{
  "n_layer": 11,
  "d_model": 256,
  "n_head": 8,
  "n_kv_head": 1,
  "head_dim": 32,
  "d_mlp": 1024,
  "vocab_size": 2048,
  "activation": "tanh_gelu",
  "norm": "layernorm",
  "norm_place": "pre",
  "norm_eps": 1e-05,
  "positions": "learned",
  "qk_norm": false,
  "attn_scale": 0.177,
  "bias": "all",
  "tie_embeddings": true,
  "parallel_block": false,
  "init": "normal",
  "init_std_qkv": 0.0498,
  "init_std_o": 0.0,
  "init_std_up": 0.0498,
  "init_std_down": 0.0,
  "optimizer": "adamw",
  "lr": 0.00143,
  "beta1": 0.9,
  "beta2": 0.98,
  "weight_decay": 0.049,
  "lr_head": 0.00571,
  "grad_clip": 1.0,
  "warmup_steps": 262,
  "schedule": "wsd",
  "decay_fraction": 0.943,
  "decay_shape": "pow",
  "final_lr_fraction": 0.02,
  "batch_tokens": 16384,
  "seq_len": 256,
  "doc_mask": true,
  "train_tokens": 150000000,
  "steps": 9156,
  "dataset": "wikipedia_en"
}
MLP neurons of a small language model. Each row is named by its layer, matrix (up: input weights) and neuron, and shows model dimensions 0-255. Each number is 128 + 24 x the weight over its row's rms, rounded and kept within 0 to 255. Numbers have three digits each.
After each neuron's rows, "fires after" lists the tokens most often just before its 100 highest values on Wikipedia text that the model never trained on. A number after a token or word is its count.

L3.up449:125117144126170152129082119108138120095094122138107127103082116100133110188165081102108146122090138111143114154156165130086105171121152146142144130145151197097094127133143087115156142157133173114146115133112125095157147091129113103077141154131127114129175115125126142153166096139158111132152175127140149100115110099165139120076128109130117122134118135147111152141102139168141095117118074157117127136150127082129115113151090155122106130142123144186188124185114119129120087110138112152130122140118138166097137079117121164152182119111157120153112155128118170145106088141108154117154085105073119128141130142116119120131106153114122141129116125153142136135174132104137171122146143116136141152122101109120131139149146100149110101123140110128184177142142119130115144119130104
fires after: " M" 29, " B" 9, " N" 5, "ach" 4, "chn" 4

L4.up524:143116109106132089116141178145149144108108136110130132167160138101107121117133127156165143090141084139144115113132089122163139082131147117115119145154149182103136147147108140084123119129095122137115141146179166145170085075114148121144115120122151100130120142128089124135153090116190140151155117114141089113082140139168143130161152105144114133100117154126087092192137165113161101155112128162143159087151128118109198121110107174136125101083110116149161130150129124138099105104139144140150156134110144157117101089160119093124153124131096124101147144116132123140083095164121124122128137136143125115162150115114135135140145167114155147115097117151178134096152130095145123124134140123126141121127145095135139133152142089081183182133160170146106131132124154147122111150129153
fires after: " sp" 18, "chit" 15, "f" 13, " eff" 11, " w" 9, " wh" 7

L3.up791:167153178117157141160143112147143056117142185115094123164125106128120105130157132174116130123153120131118138103070122080110121144161124137179108155144126135096144144109166094089180183144139136113104118144116153127163114123116125125124114139140105121091108104161131115120129124108121122168174086127142132089111149093150110128096112127127116116128150131157130092117179124109108142107104150148120137114104144112142171128101175206064092127091117123120136105095110148154116118130125103139133176126188108115145118165166115124146124112107138122153124144092177152130118120119111109136111136131141092128137096144143119131150150138112138111134159183116155128102173127147134164152121140108121127103125124119151181152155087131115107107087128159125133134144144131161142113155140117
fires after: " F" 10, " I" 9, " h" 9, " g" 8, " S" 8, " t" 7

L4.up1010:140115102122105112106127116133118156106141153136119138179141101144127145114087121140144185138124122123133148142102107111181098182096182117154135103098168079138139091120158121146101143106127147116113141124107100115129134093143164142106080151071147134139138095124091122127161166117170152151120153110148127121111151154112146130113163067122117116099168157102133155141147098096134097186128173119151126126166117135132175148126163175124107152141137120133139121120130147134143127108089131116180132125145087114169142114142117127091123148152117091116132115143110132116115119151137130122127127138109114161151133102142144114153130146109124139156127151104172101083138130148151139104112114099139091171134124086139098180154122139081127190148184123098140087126090130104158101125106135
fires after: " V" 14, " M" 11, " v" 10, " d" 6, " m" 5, " D" 5

L3.up37:111125137140138089117125121136114132130135114085101103188076118124143143110066101109129125124099095132140130131108147088159126155091135154144102116096164152127129131133127116109153133136157125134133141099072103134108105120103150102124090136129140094148159127067127122151115139136138149178152126087187096160117126134142151136152155125103161140125109120155102104160118131141096102165136150123157144097137142119143154115127099124123163146154144194156179132148120099099098114128110127149154129164115164168139118117132102140075135126122132101110125086109126111127084144129106134113121090136143143108119080137145147114149117098105141144125104124153127098113126109082143142124135160164126145169071092099135149138119163140086177161144122180118083121124144081143151073140124113
fires after: "." 15, "2" 14, "0" 9, "6" 7, "9" 6, " (" 6

L3.up695:134169110136151157129128168098136135141125148102118143134134117108147082095115133107099164115120139160129143122068130113144132133095119143120152149107166106117137132114160116135107171129134142112085189116091142149105121142134209111140125133120145118115109147073131145136150131110126143114148123117113114168119105118124132122108155111101147168175111146081139107148111154128137168103127175112105157103128137104126142093122149113133131108112077146143148137106086153122160098119178142122114118104136141117152117115132102113143142112139097124118169128154145134119120103157117135162135091152174201163060111106094145121114156093084093125136065109150105111121068138138150116149154134111125169083133104140140130127119147111087138175092121141118123116085145133110142165123134138
fires after: ".\n\n" 35, "==\n" 16, "\n" 11, " ==\n" 5, " \"" 5, "===\n" 4

L3.up818:118114085134137116126139114132107124126120176103117149166151121117158136121158095163060145120164120126129149089089112066105114146114145106136099145136142143095117141127145129104130144138076111143145148145092165131144107099133122139113052134110184104127159111106116104094195108130102136152140131141146135104108207158127153098122131066134143161136123130117077112150121120093139131119098132152099172132130112159115158138080123181148094120130121153175154123126122136167146110104146105133161144101110120178142110112168095128077137160134115100130144150126131122112138122173138120121148114103177120115128137135085125128119131096124157121140166124080137109119121133112135116126102161132140106120112094115132164151161125098105174144126136143125166161128133122152125111113117141
fires after: " (" 32, " \"" 27, " un" 6, "–" 4

L3.up484:092094115152134132087115077157117138121141178120085119143141138169119098128158128129162124134178082112115085119126127138143117138134134094155115147130129122109132115116134134079187135140094118165120164161105110135123104126085080145130110130097148111134094155129155126119137112128159135091143098112157131147128122093156089120159153096111088117121147126101100135194129122126112160099133147155157135129130137150141174112117185194155141119126112120140116087119138164112100160091169200132107075135128177114108135141115122122086124109122123126105117120121151131153119115160121156147111142155083099130160117129109109100131133161075086130121143125117162126137103093140169094101126147145146144116118154074150133146120143123130136161120125100114115116097147119154143127170136152
fires after: " s" 17, " T" 12, "==" 6, "P" 6, "S" 5, " D" 5

L5.up969:101119136139139136094106096131152126127107166101125102162144139148114083119133110136132178135123109144124145151140128133121092129110159145157103127140161183161115149143122122118186180105108141120150143154080160133133163098117159065151138166076126118134159139140133138135136128150172137146121125162178126128143108124156147123145145042142110119136129101143102160165097119147115134095125144112150117158152123121162117131145147130135153135110134139122182131135157114103087146122092149165128114126121140148105098110152119151085094096093152097128073148085141107143135140161154130128151121085106154122119115135131136128133140149094155118096115157139147121084164128119154092126117142144126095159126083131136164127118152139111169102161160142111156165132057091128143102124150147
fires after: " (" 24, " B" 24, " O" 15, "m" 6, "B" 5, " m" 4

L3.up133:131096138109127158151107134130133126078093138135105081168116132108125076187133127147132169072155101111124111146164121147115127157146136139122110089146124125111127164122152074107140135156137111114149142160077153118124099124130086127087129174137097120122094102142119148134134120135151130113114129090133109160112101108153138104117145135154063094162108133166140127119129139167131151094144122138146099105185162106100149104148090139157144139116124129155182103156125103148129138112105149142114116105204112120127120112110125154131207122132119182105146159160123141135131138126144132102158124102074149116180125111084155127193119130129115122108123130132122118110136147117156144153101158108149122118115132102099141138146133134135122124130124139134111153105104131176149093097166127
fires after: " M" 25, " G" 8, " B" 8, "at" 7, "amp" 5

L4.up175:114154133128123130088126120148133135162150112107134150112124123109088130128139159140159155125170135106167111127137139099182105131109154130126111146127118160147124118152138065129146107147136147100109141128101101126133090115130143144142060123097116099137125133089107125119164158117131169134114096135166111128155108133094163140128119137101127148147145148101122158120128153125149110118128132182174121095139098127140132124113120187120130149137117191109129146096105125125111111132107145174182155166157130155173130156128113095095162179118097116130156096127107137096151108143140128120142141119133088121142123149106084104143139173120186146102178133148146111119117119155168097140133095093104126140093148133214097104129119138099168141144141119148129136145136063119107092159119144
fires after: "0" 20, " f" 12, "1" 11, "4" 7, "3" 7

L5.up581:146136128110141124195104153140136123101111143131111100121100136096127082128112149134115130113137134138144135127088102103151119162136130116130156134154130149107158106159174083125163174148121113154118099141122167123170158101129119155169126113127127110088081105147137121142151126080133130178112104102157113116084123142123154121145122127060137119122116147153096131154152128108126115121120166208156133065123168116130149110095109144112103142115106155128119124151128141141138170123184128131150161118126127160121076148193111121134158145103141141106141150154118144170134067139131103113135111135149106107125162129104124088123159095119153078097117139115098109087127145104158122134101108134109149183110134112166140144092114114133100184127120130118122118132152129158149116144156136
fires after: " t" 38, " sc" 13, " h" 12, "ak" 9, " I" 4, " sh" 4

L5.up972:124096174130141162070126110139119117107104176108086136122098117124155117138121119128145129107135123070126134127131131097127115131099134148144108157108116157130109122138149136114132151131130138116145126147102117149135110083110112135124134116141148125102170118099128143119095145150226117118131151124120140120151125147148133114130117076119091079102104126119152118141126155062133122177140154111102150097082125162144126149142149163134129120089105144127132106109137112176134130097118140133147167119122108131172144140135103127089158182147130136118103097102133099104088121151133160130122134162109141109184085123140077140156117162113141160090084140082179129123131120104198114124101161104145134142119138086119120137158153124161113136133165128100157117144125132137118055113116112
fires after: " F" 23, " Time" 6, " D" 6, "one" 6, " M" 6, " N" 5

L4.up887:096090161179142136130158076104125133070107099132107078119157095116142141139149123139121149109146143109140123140144135160145115119109152110148115126133193142125101136125127148134106123123142143124090125124158092148087111125110133101134127155127145133171120098115126109139159109104199137144135145133162159161130153144144133128178111119111138162085122128122100147158115116176161161091126138174132116138120144118091141162142137121148131101129140149123154132152118131118106145128138137101108086098124180178100107136102108124115119109131136111116106139112104097164109108098161150162149108108076117147157102089132154157112092159140117073111143132121130176135164080140160120087129157148136119172096104092132142131138178150159154159168150139129103108153118101143093086126144134
fires after: " M" 43, "M" 10, " B" 9, " m" 6, "all" 5, "ass" 4

L4.up489:112113113167145159122138119106122108104137125146134074147167132129141078134094129141138135111153122084123151125100189128155136189121131161153127121080134137123126133120159098125131132172145140096127141137136140119135117100099077151126119178102104132104139144094134142136119125121150154110105151113143142101159150125144114135130099072095039101124134093136144180136151130180165152132115127133119135111094123107135152151107108190120086171097126169108132115146124131139122108125143184111136083107152147122122111163118123172097173136090093111132123122137140125117130126161159168141153123131142112127155133104122148168131131133112146085128083134095145115149108144148195149154130118121141158168123143103141133130180107136153136125128120111134140103100137126114089104129163175
fires after: " F" 21, " V" 20, " N" 13, " I" 6, "it" 5

L4.up189:102140126113154124134149118120111143155148125135137118190147143093101072120086096126154104117096100126138117122110157164097140127140122156135131129156144105131102095099127137113158182119116141107137131141073169112089138107129142102146141130164110114116087143131133135130122152086121148158121140161139112147092168111109128080136110112144104141154140125125146102115164119125088148171107146113153185123089114100156144167112102174093129158112110146137123110108135117122071137119073168082117150157167088108152107120173087138089124124123099135117121118094187160134119151174184157130120136137145125093148140124122131093139134133118114114142141129132166124138107124088135140106159130093159149123110101114128113125181158113126114128143186144114114141131134112153106172151174135
fires after: " D" 22, " P" 20, " G" 10, " F" 7, "P" 6, " d" 5

L5.up983:128095153141140087144115134110124099110132139069117152118132118141120125129142131144137118114082107107170191158111146106157101146113126112171142164116150109140127117127128127095121154111121148154137153119126122105111119101140085098071138125092149126113131095138098133147097154149172120133130173151130130130077157133147114122091114126142125108098116134094129128162135124098153129175122144117093081134146091117154147166182155123122128102137134127109083147089111135171144146112138162140129148126111130132146093090152102134113106159167134158136118146110137126157092111100137148126127153144112151089158173114151084123127134168122131148099132111145203178086139138144128140094169133158135171126126132101120154166144109160120136135146176117137129110120154135081186085081119131
fires after: " d" 11, " n" 10, " S" 9, " N" 8, " s" 7, "one" 6

L5.up466:066124132108119158084117147155109122082139149126164146115121146114123112173160134128152127095107141138120099164138140124134110144143130120113113149122101107106055108155115104115145122109109129135075128142126137128107137115128076107122156139091115102132081156120096102162126114119109116137132128132169131131099139133151168109141123100095086156172133147151094157144102127108149127096138129136153126102189129118167123133109150161107078120106068100117163102112125147152108117131127147151171136146163131164094073127143117164144115133163108160139162108101146157150146077130133156127146089109141127149134092116123119114131130151162123081107167106105163164147146146133128154100155144166125113095123154090146121130157192152145136107133167147119122158113160130140103150108169117
fires after: " T" 48, " t" 14, " Th" 4

L5.up589:140154108116159144130108116116130140134138128126107130138103122118140174129153174195153102096142123096158120109119104093179110153104140114128134145125129189116118120110163095109149135136132111075120172115126127116150095069131128162136148170113137104128128112126133144143128088095130151110152118091127088139109148126138134135129153143109137123110119084170128132164157105089157050148156134124103132126084096104171141121143144159112126152098131116121172114129118106104087139136132130184145167118165126110134141102153088190099167160097124117161124119132122114149110095112133158135103115072116103122194112115126122102138103148124096150125135149103156124116138140133190107138149118113133105143137100124177131119098184124118155115145103153114128139136122108133132128090115096
fires after: "3" 17, "5" 15, "1" 10, "0" 10, "4" 9

L3.up443:120173091173123099119077142113198155130164151075123086131127157128098119102111171133142144125108118145163130114117165106138139103101106114131140134101178147107135151163123132110126159160118180110075085125133131112134081139135155139115132120142141100168152128094111136141113106132144159140137174065176099169065073115151166127123112146103113116120123141090149104142142145136134118138129169140157143109120103138123163115128117133116089136152080110156113099151123117103179122075122138128134147152119123163165116096122121098123157129104081125119114119140106146102119126135117142128129089125146141145128139119105121135196145112124156104102124143134116136107098082131150142102109150125113160141077133098136120128145128117126166137120109135122105125131116089130120172109102164
fires after: "." 17, "5" 14, "8" 12, "0" 10, "9" 9, "6" 7

L4.up65:126085108115115122128088123128151143104100146155094112117092152149141105104156112118149104113144149153137083146108185129139118103129138159153099119139136139136106132112150125116180152091119116133126127120109122118114165105129132114172132170080163126145129077135131130118157154152114117131127099132141142159097167065111129053147117093123121159129152124123097111139139143112119115113119174180135145120164132155133182139081138148120103126135089127132142079119143103114106135103163140156129134106131153108114142130123101100129130132147140107101120124136125115122166069145111157099119078108160136129144102121101160108126152112103113087110110108098157155128176084147136117125099135157110096148083097117115103184115145132118140168140166186104169149165106130138088107131153129
fires after: " B" 34, " b" 15, " ph" 9, " p" 7, " Ph" 5, " W" 5

L3.up225:170145107134161125088151118130098137150134135131127125123111090141146102113124097188110173132140123184139193127097096103154110192103138108127134138118157144136122125106160122125112142135124120144114159105081129142160097131136160140105095107115164117143137131107107114107145131137095140139189139123150123125123164128126155124097141099115158159137144151085110080171123135107142133117113136170093158132149151145114127119137124136162138100136100170124119144125096123125141150133153165143175109132155113119187128107153102123068114161160116108111177162131125165162104100095148131130161112134148173138074114117124114113158139130094104103111125112106112048116133127106128148137137101115156127163131111126128130138109134109078147148142143131131114144099099093126198104154132131
fires after: " \"" 35, " (" 34, ".\n\n" 7, "\"" 4

L3.up773:101129131098147131192111131110126101147110117097151100117135145115103096108152120145129139088157080163135102102114180120156123179119138132150073162132113142146155129152148128147178119107110157116115117094123115090135154104114097122145143165100118103114108144130149105127134091122134109133136119127138128110103117159114162114153112146157107152113113120147155121123124145173118118126158113167160127122161142090115137133134098146088140158096108204158139133098144172091127124151113145153141184143104131138129124142184108145134164097155137128153172184134182149153113129143132213095107139092164134095128130125075168109128132137108151125106099155123144142130126122140107104146130101116108134129132128107112108129143098137077151117109168161107140155114135107128161102131128097
fires after: " p" 21, " b" 18, " f" 16, " l" 5, " dep" 4

L5.up431:153117135115138114131130100142119146142127156106123140098145147126166129146111148140098163144128115116141138105144128122166120162164080132117107122128148141104134125098158093151158187139103117126202140141118145107152132086132151137161088143129131116156154125137143115129150092111131120140191070099130130135130102082114165129092136136066096140114125138126120146139135125116091107149106127145109152105119150132125167148140104143131153127150091122124135113122148105093159145116151161172162139105131108139144129096099134157063145112116117188109162170103121136135129097154101160113085134107169127126135088135106108192114130105120121117103166099110149154137118141057172137131130104139111153094110154094122115170138110111119091097134151108141127170149120136158083102116103105
fires after: " t" 25, " I" 10, " T" 10, " an" 7, " me" 6

L4.up247:128115137165131119149099093105131139159117102129142118162114174117125095156084130156127139105166146136129110098157159124153138131142155128118092101133139169146115170134135101127143147095100137153130102115104138072129168133135159095119113147135114133114130144125077130094170119163150138165159124111153105168097106127122149124129092099157125102152142105167136142138129136126103123150097089158158200117084120074152150091142105134092162153125119118116153099130159120152061166122102100181146104127128124105140096151164107139146126121134139110143100152141154139159143129122148143165128116105092128137153096134118155133164138167144126130147131117103170109129132151110144184102133112122144063137145074106122114139137139147105100101130158130071086166136122137127117123098150131
fires after: " T" 24, " D" 13, " P" 10, " B" 10, " O" 8, "T" 6

L5.up32:152107145121161126128109182119117187132146143124143124154119120130160117115100106122117127122086092153119152104123170107106123148125180141144128158119153139153104139123162137107157099131072197108114137122101151108122146128121081099132100165129131121140086119119140112118147124134121134148135127131182115121110126111104155105153073122110117165128132139109113115123176122067103092180126146176151135089113143134110157135112102128117126150128051167094154093107109140151111116156133123143123129157160103094149095124124106100067113130115101143132146132117135174107135143139104141149119141136091126128163136116128159122104126167144128107128144148066144141098121119124087130136117143121126122161148101111135121182179089154131110105134161158068117135180121115134112106138134144
fires after: " P" 17, " G" 14, " p" 11, "D" 8, " Ph" 7, " co" 5

L5.up210:177126133118188122106140076120086118129100100131078155137152086121168151095089118123082136145125151147122148130114118104120119108141149131126112098104149138139092132127161130092156154103127128139152131126096145132176112113133161140107059124078110148159109115119119116100185111118148148142172125149143139156124183126131141117095148070123179152154163126119107136138124154110113125134039139133139114133096139122128136113144190151148136119114130164158201104136118118126146141142172127131131140100097103112146129080145104127140132101085113116170156127157129124132125147108127123142109114086142118135092140112127144145155158159135163132129133109139148132125113154149141145136126087156164130141118125129125157158169125111118100159163112160097109103121120131117122097133081150
fires after: " (" 51, " \"" 21, " U" 4

L3.up29:105101143101121114113118099171128117150097141129104163116116158106090110113138118158148176126166137165123114143188134147124111142110133134102105134136121125116121133103081124129166147125088113107154154086074090134104161109118161158112139107108102119105129095170145114072139162113103123159123101103141125155093115089090162100131141118100121113161133131131131134125152150123154172120109202122152159132147118135138147104130136132089148095068111148148150092119094156117087126108150175151162121181150117094081074132130120131093132136125102114103133122150126132149135094127135127140138142074123141164133125113100099109152152114122129119142167105151125151155141139127144164097158072155145124122159148103123152110138122148115115133135140131120068151156140109107099152107156146
fires after: " t" 37, " p" 17, " T" 8, " s" 5, " acc" 5

L3.up703:144130112197179159112131133131121090131153112138092115164113124115087100136117132135116107130107133172139136150065127100121111130083128105082104135136155128158103116097137119112117138140124149139099124081096106172104143170095131110117071121099161105163109152120135128093170137103097135131138136117155143188122159145110159118114117118107146162151116112109152115135137146103125172083102116094085170139122120140148113099089147144125165131115110131157104152148068132110121125127148149072121137125126175149163138148135108143134109140145082137126127134118130169154108106134100138153128099120135134173122139084115097122157131122096106124113139094131099092132148130121136140163138110132120203097111109135151162156174136144118169111178136126114141140099110137150142143131120165
fires after: "==" 25, " \"" 23, " (" 11, ".\n\n" 9, "\n" 6

L5.up473:101152113105078127131133092105126154093057166106170132128137183117105141097128136150098156127156102142119134114129139065133099163080116101128081125179123171123149128144158140121134142118123136152112121095133119107171112122114141143117128145111092138128146136122103107096128103129134129138159110118177117093108153136150155144142168145100123102138137129149106155121148124135142065145140135143128087119162150105142117089103155124100132122138110166147152132152114114091154139151116126142139181173124155123120127143207111170047139120114089117125118079111132141123126108107124137129139086140134101137122127132121154134146124130101153126101147127140146111111142150117149127116130128120136161144133146112138107102124110154035160173123144138141109147149129083145145075124126110
fires after: "5" 13, "2" 12, " b" 10, "6" 9, " f" 7, "1" 6

L4.up940:149146129124136141150112133121130108126144146128112146124130094100126146118113123149099147126092128174113149147122144103090112139082097119066140083117115109099138122102142112156124136149121109115142138084132162153156154114064153101125124126110085137122101116126098124138156108125117108137174155129113133172109129147138126129071148098083198145130154113105115132143156151137139139102113138194088128103129133100122106114143186142160153134108118201113185149157092125173175137149158152142137159109099145115167106110099137117125174148133101112146181130140161128154135102107107087130140140091143184165111138129128130122148174099133146116124129134141148109123123139130131147150134076176161152127136123145140146144115087131088112106148109120113145152146104125138147139105112152
fires after: " I" 19, " Y" 11, "’" 10, " K" 8, " \"" 8

L5.up670:140134118102148143143112148108140131088164068104106112157125140136122115123101180143165124106109114163150136088131140137084122130133167117146116123159158133156104144138090100101144150104119189079137136114142099101162120113083123152087117163123122112129124149146139107085165092116143112170106119130149117164089139122135117121111069145141111132105108116194116165135146136172166148103112118133168127099119130098115146141146106150132150110096149161148175123124172120116126087063081130153125104128111147112153125098122134112123181132152121128122122156086130151156124137104103148114155184105110121106149123119131150148117100133117121092096127144131108122147144134128115137140108163106139106113090067102128116148104140156134136092139194133153108173105144132154111118119134123
fires after: " M" 18, " c" 16, " B" 10, " Bar" 4, " C" 4, " J" 4

L4.up12:139114128131120143135137143125114135129138085095121109152096130102121177094136151163135096145093135123139165129129089127167122180106111148125121101158158148108162096115140133118146130122154182123127137152128146114117152088143128104131100106125142146141139162107145113112148158084152121147148152067133078129146122136134139098161140146122124111113129135168109122138158118165156090173125153156131174089118207114145157119125111110069140156156120160116127128098155113111149111128140158093089105117132130120131134097159116152108148149140149137135128127124117116153104154159151175150130166102151109096120133116121095110085145135127149114150080147130160104100110141122142138139130099112122154144108069108138107158115177130124104163102169169106151151143139091089138086104153064
fires after: " l" 25, "i" 9, " m" 9, " str" 6, " r" 6, " w" 4

L4.up1001:152123137145146154125107065132121111083160118122129101123122138064122135130135101171134164124166137141134122124094110111181133150103173117142082111134150129112119137175140128114141178145121094117120098128099138088084127140067134101139144128113118133126112127127145113117139149142159145145108121102128156129125146102196140128151153107105103144131127029136123151128117120146137157113150121144167168141119112114153128102100127191083192095136130144139164108131128111136098128131109107141147129125131126108111142115187132144157135136143127109109096149142125127155139111107118132140128126091103111099110144110122121153105093128101121078130133143146143136117181133135159199136143146180086167159114119132130144148129168148119169114145126156119100155152137095152108101132147136
fires after: " M" 26, "B" 9, " B" 7, " K" 7, " a" 6

L3.up460:120126113127125127098116121146124138085126163118143118169158132145122120093106104145146155120159128169111140129123164094135115147108198129121118113152135102119084094131173138097178163128089168157125120122114096060142143112105136178115123129113159115144103090133127141125124150118144117171100139104143128108117164124109142080152130102125083145109137105148126124128122092125111160130112164132192159125133138151126202180107114172126078145126129134132139107085127129136119115141118171138136099146125133114155087128178112102094113113195116114118121125130132128140106119174119125129128118123119106117159152135117137148099123142122147076147152140125120119142158116158118166108115155117099131120145126096084125179187173118091133171129157133115106153113142127167157099141123123
fires after: " s" 15, " P" 15, " T" 11, " p" 10, "ro" 8

L4.up105:140131117121171136130084126157125129090139129132140091207130133141127098131125127114162177125149109156168102096083123093153107135128134141153116132133128151122127148116128149120177160136160188121113110110102160121114161127095138112148138155129113111140127134127121137082130147115134133160133111136110072123097099119161153095156072078152089153163158140142108120131127153110133116147126141115156096136118134138147138127094147173093127135105129112136151090155141108116087099123079119175143157113159107133137090109177131109103116122170098109125119157084160135134146097115110151124135113116100112124157093129114138144119151155136103101108141120099153157121167108113102163142122161166086149115109126127121119174162154153143162080162138163092124148156176130125101150095105122
fires after: " G" 21, " C" 8, " F" 8, " p" 6, " W" 6, " g" 5

L4.up54:088124129139105178126134069144135155130093178105117079114110134120106129154126152147136132132096099107117128136154138128148133141150128159139120122112136106152123120127153123128129127153108182105154115175091144106121082103142093092154128141105180130125145108121127114139155149135196118122155123151154102102091130133148143130152132140095126105120151118109124121149144150111145085188090166152143134100132125135125136152170085145113118136101122137131143086143116094156166104072110153151164153140155132117140107134168102133068179151133121107141098112117128135099092114128167160179124137130118150121133087108142136095143123136100138185135129140080195128095133138126141154125145158098136105158121149083105118144150104159133080140139157117145135100149141100102120102154134150
fires after: " N" 36, " F" 31, " n" 7, " D" 5, "F" 4

L4.up311:152131102111124150147084154174136143112141109146127166126119138119137070175136143182124149131141110150115117135123127144155116115145118121140136116111114118107109144127112083101157127131109163154112161205102107120135137141116127142134110129111145157147063064140140103137118140109089133127152102105141120128109142091132165137151105143104150135100154131111094126107158135114087119143136158161149116084122152120158114088089094144145125119090086114119147138122132154095109124129148165179129104115146126096145079132174125132114081117157124150133144115114130123145160086125146135136139164113148102159106087136096120170121147096108130097122169113134104114148136123150093165115165072097072137094114147088135129146116169153137124075106100116151119139127179111135106149123159146
fires after: " G" 15, " T" 14, " t" 11, " sc" 11, "g" 9, "z" 5

L4.up745:111129140126131112131115143159144146149126148112112128182107139145116110113147132152150156132134119146139158168116123128113140089151173123150136146141132167128128110150138121096109123096125160129137088157136132154111128101149114146109137095099128120102131148111163142159113132081146148136152124108129085172144145145115111093140086130124157152116122137126100123136159118124114164161106144104127146099119115130111160175112138181104136156108145133125131147114117134139075135114108156132140160117112132165156123172128101152098135144102088153107093107103115063112076138169155154146115176117112106160143125126127083073125135174114146144096095118088158132116141089095130106103196145105151140131123120087121124189129169124079160134148164120135135174117123155093074125164174127
fires after: " c" 26, " pr" 13, " Pr" 8, "P" 7, " resp" 5

L3.up378:159139115118121156096123104131123149155126153099122066126137101119092161147130144137158106121174115135141112099118107154147123132191136135086127121124146140094115123113146159122124103096116134116114103124131128145108065121122155064115119127132134129169140148084131107121199121108189142103177141134118107129130128124144117116182161123157109142142142147134134138139173129154149076139099137144072173109116158146112132140094098153109109109143110100094109128127083106168155119123138137076138136152167124112143132115152115126099139104194113133137143129170135178125101088121129157140102171139119107133122115123092138148091124157129087122135126088120120122106130154134123156124121152098149137092095109117131148132118123132136136154125153150153106138111146100185088135057119124
fires after: " Sh" 18, " F" 8, " H" 8, " W" 6, " sp" 5, " f" 5

L4.up151:147133133122139107068085106114199155147170127092137121135109114157117122132131086156123168117160107154152142108106141058120125141084137157132146088116167120107135130126098095125151147137136172077086143104099110171116126139131136120141110120143131140123154128095121104116176117134111152156134127094138108147108109103134176130117136087111092163147104136143154104146146124154155098126151122110176082117116131110136139126133158134127131091115100155151150153123103131127145068101100139162142149134156149137150144149124091108116210113104111124103176140104133120111131122108155167150128095147134139111117137117128115124130129164119120120117080126114156125059107099145159127125082118087107136137131143126145091120112147117138126134116091161120099116116088073112129114088126153
fires after: "6" 14, "9" 14, "0" 10, "." 9, "2" 9

L4.up412:150156140131120157132142136127113105107158128135119162116097128117105144167156164103159112096171143189139149147139092153176144108125116099104120161126128140099141127125124141132086092144135111124164104115146151160141073106128181138139139101074114119169156148067118096156107142146150132154133169117116088128106153105100157124174101115142123126097111110147112123175144135106136114138107129153124134115123158139142151137105121166157119137072130126121138119145097155142146136133135164085178174149123119150164117162157115125161166149160105121128180080125115153122068091149093139094123100129141143110129138162097131133151145112136115097135179137118105137143150130139163126171143073100136147128100114110146114142137104124107096118110139135148136170114160142108121113101089149
fires after: " Sh" 21, ":" 10, " sp" 7, " eff" 6, " h" 6, " sh" 5

L4.up938:120155110128122156130119106109139079157144148097101092125156101159094133119159145144136123149115127141128143100115137149160130086123098125140114152121145126113145133098132154139160155111117125100083154121161125121115157127079122156115157132119145142135101093114129077076136106127135118098123146071110119120112169124162105102154145112119102096098096120143125100142180155115157135125140143131116115094112165130108195150121127115131144122135114151117139106083165107085115143106161106096114185143129108119181146075113141089097167170162122146152170142122149129159095124137141173123116185132148143118175113141128143142129169119087132098127105114116154116142155133127113126143110112118117167119120115102104107131148106126093149183106171173088134160086129123103128154150128088
fires after: " w" 15, " j" 10, " f" 10, " g" 5, " sp" 5, "i" 5

L5.up586:106145110141142123119144118138145143144111142122145132116127116179137141126119129177127135130145165160148111096134146071164108164082166097106131129132193158142146149119162091105155152165127123087125128136126133097179106139135138141144092099160130109108137131076111106139138120100129172132141150099137083127120073115146118155130116113083102122163147114133112137124166159109150086128113134104171150130132105142110152100137124123134076156124152151129166133110146130136127142132105128148151159143122140144090138121114089176115119171118134119110131087135131113183130093109120114163133120046097117168164089108104133140177116112107131099091164121148158146107147157147182119134094094114129153136181143112161131132134095182100162132130131105130122112141132107147119133119109126
fires after: "1" 34, "2" 19, " " 10, "+" 9, "3" 6, "6" 6

L5.up231:160123121156088117123146086141140112117103154095146104111123163076131115118080137142121147069137106104153114122172114144118115154127090142146124142135127119111140108173130120109128105116109162126128078109115110048154133084139117106107134166084123128118171135136129132118117143152191118124117148144122107079137124136132128135137123100146116102106111077115129152147145128089123117171106167098123122087145152136116143139153100160120166148107128153154152139165085132116136145113110163157154150140178127119133089116137140143154152145147128143084093109135134155145094096119174155176112121114094121079104114150153102139094161098138140123111116133102127163151104108107172133100144133132129101160127108108133135115153174099130140099150170116070166123116118137158156101143150138
fires after: "N" 15, " F" 10, " N" 7, " T" 7, "E" 6, "-" 6

L5.up421:170153102108121129139113134128151147145173128114111106120133091147099104077114143138139163118127117116127120117121064115143114119155112155145171149137130109135140135093147125111114107125114174107106104124145106139158091134121127119130131151141136144100166164141102138105163102140111119103120144156103117205095110104125149138095129119144128123069108152122161084163173143114157083127136123146155158086149139097124116123111151123139137117149100203141152128136133145135166092110161153111134203146145109144138129090125117067149117114132138136121155105146158148120112111100100134110107106104169081119148137155119142088150170091112110105121094131102154101080101133171088155116103175123119148082127147120136113131110121144126110163119131129124108137106130104155114162169110131
fires after: "h" 22, "9" 10, " Che" 7, "6" 6, " Her" 6, "ar" 6

L5.up770:151114136155125113134141104107137108122112109115103149171139107151140118119090088158112209115126107156143182132099124093129124104121145156136112119103140175150129174107159102084121111107110124128140180065087117120138145123102131122126127141142137171093130111131144131098101132137145145162149158127141101118114122182113159113130119122103115127096122120110125145151128142171130110151127147170058121133133113155065105155182156145140149137117106157150136166102096142141142140132188149126138123104145136113142109095123116106107119148104145126118127134180170149165126103090176128172129152128131175154098134115125138116097109100091099133125083136118143110125149157078124115122088125139141101142142115131151122137144125125106163140163136122095132080152122094097154111143125168
fires after: " (" 27, " " 13, "-" 13, "." 8, " un" 7, " \"" 6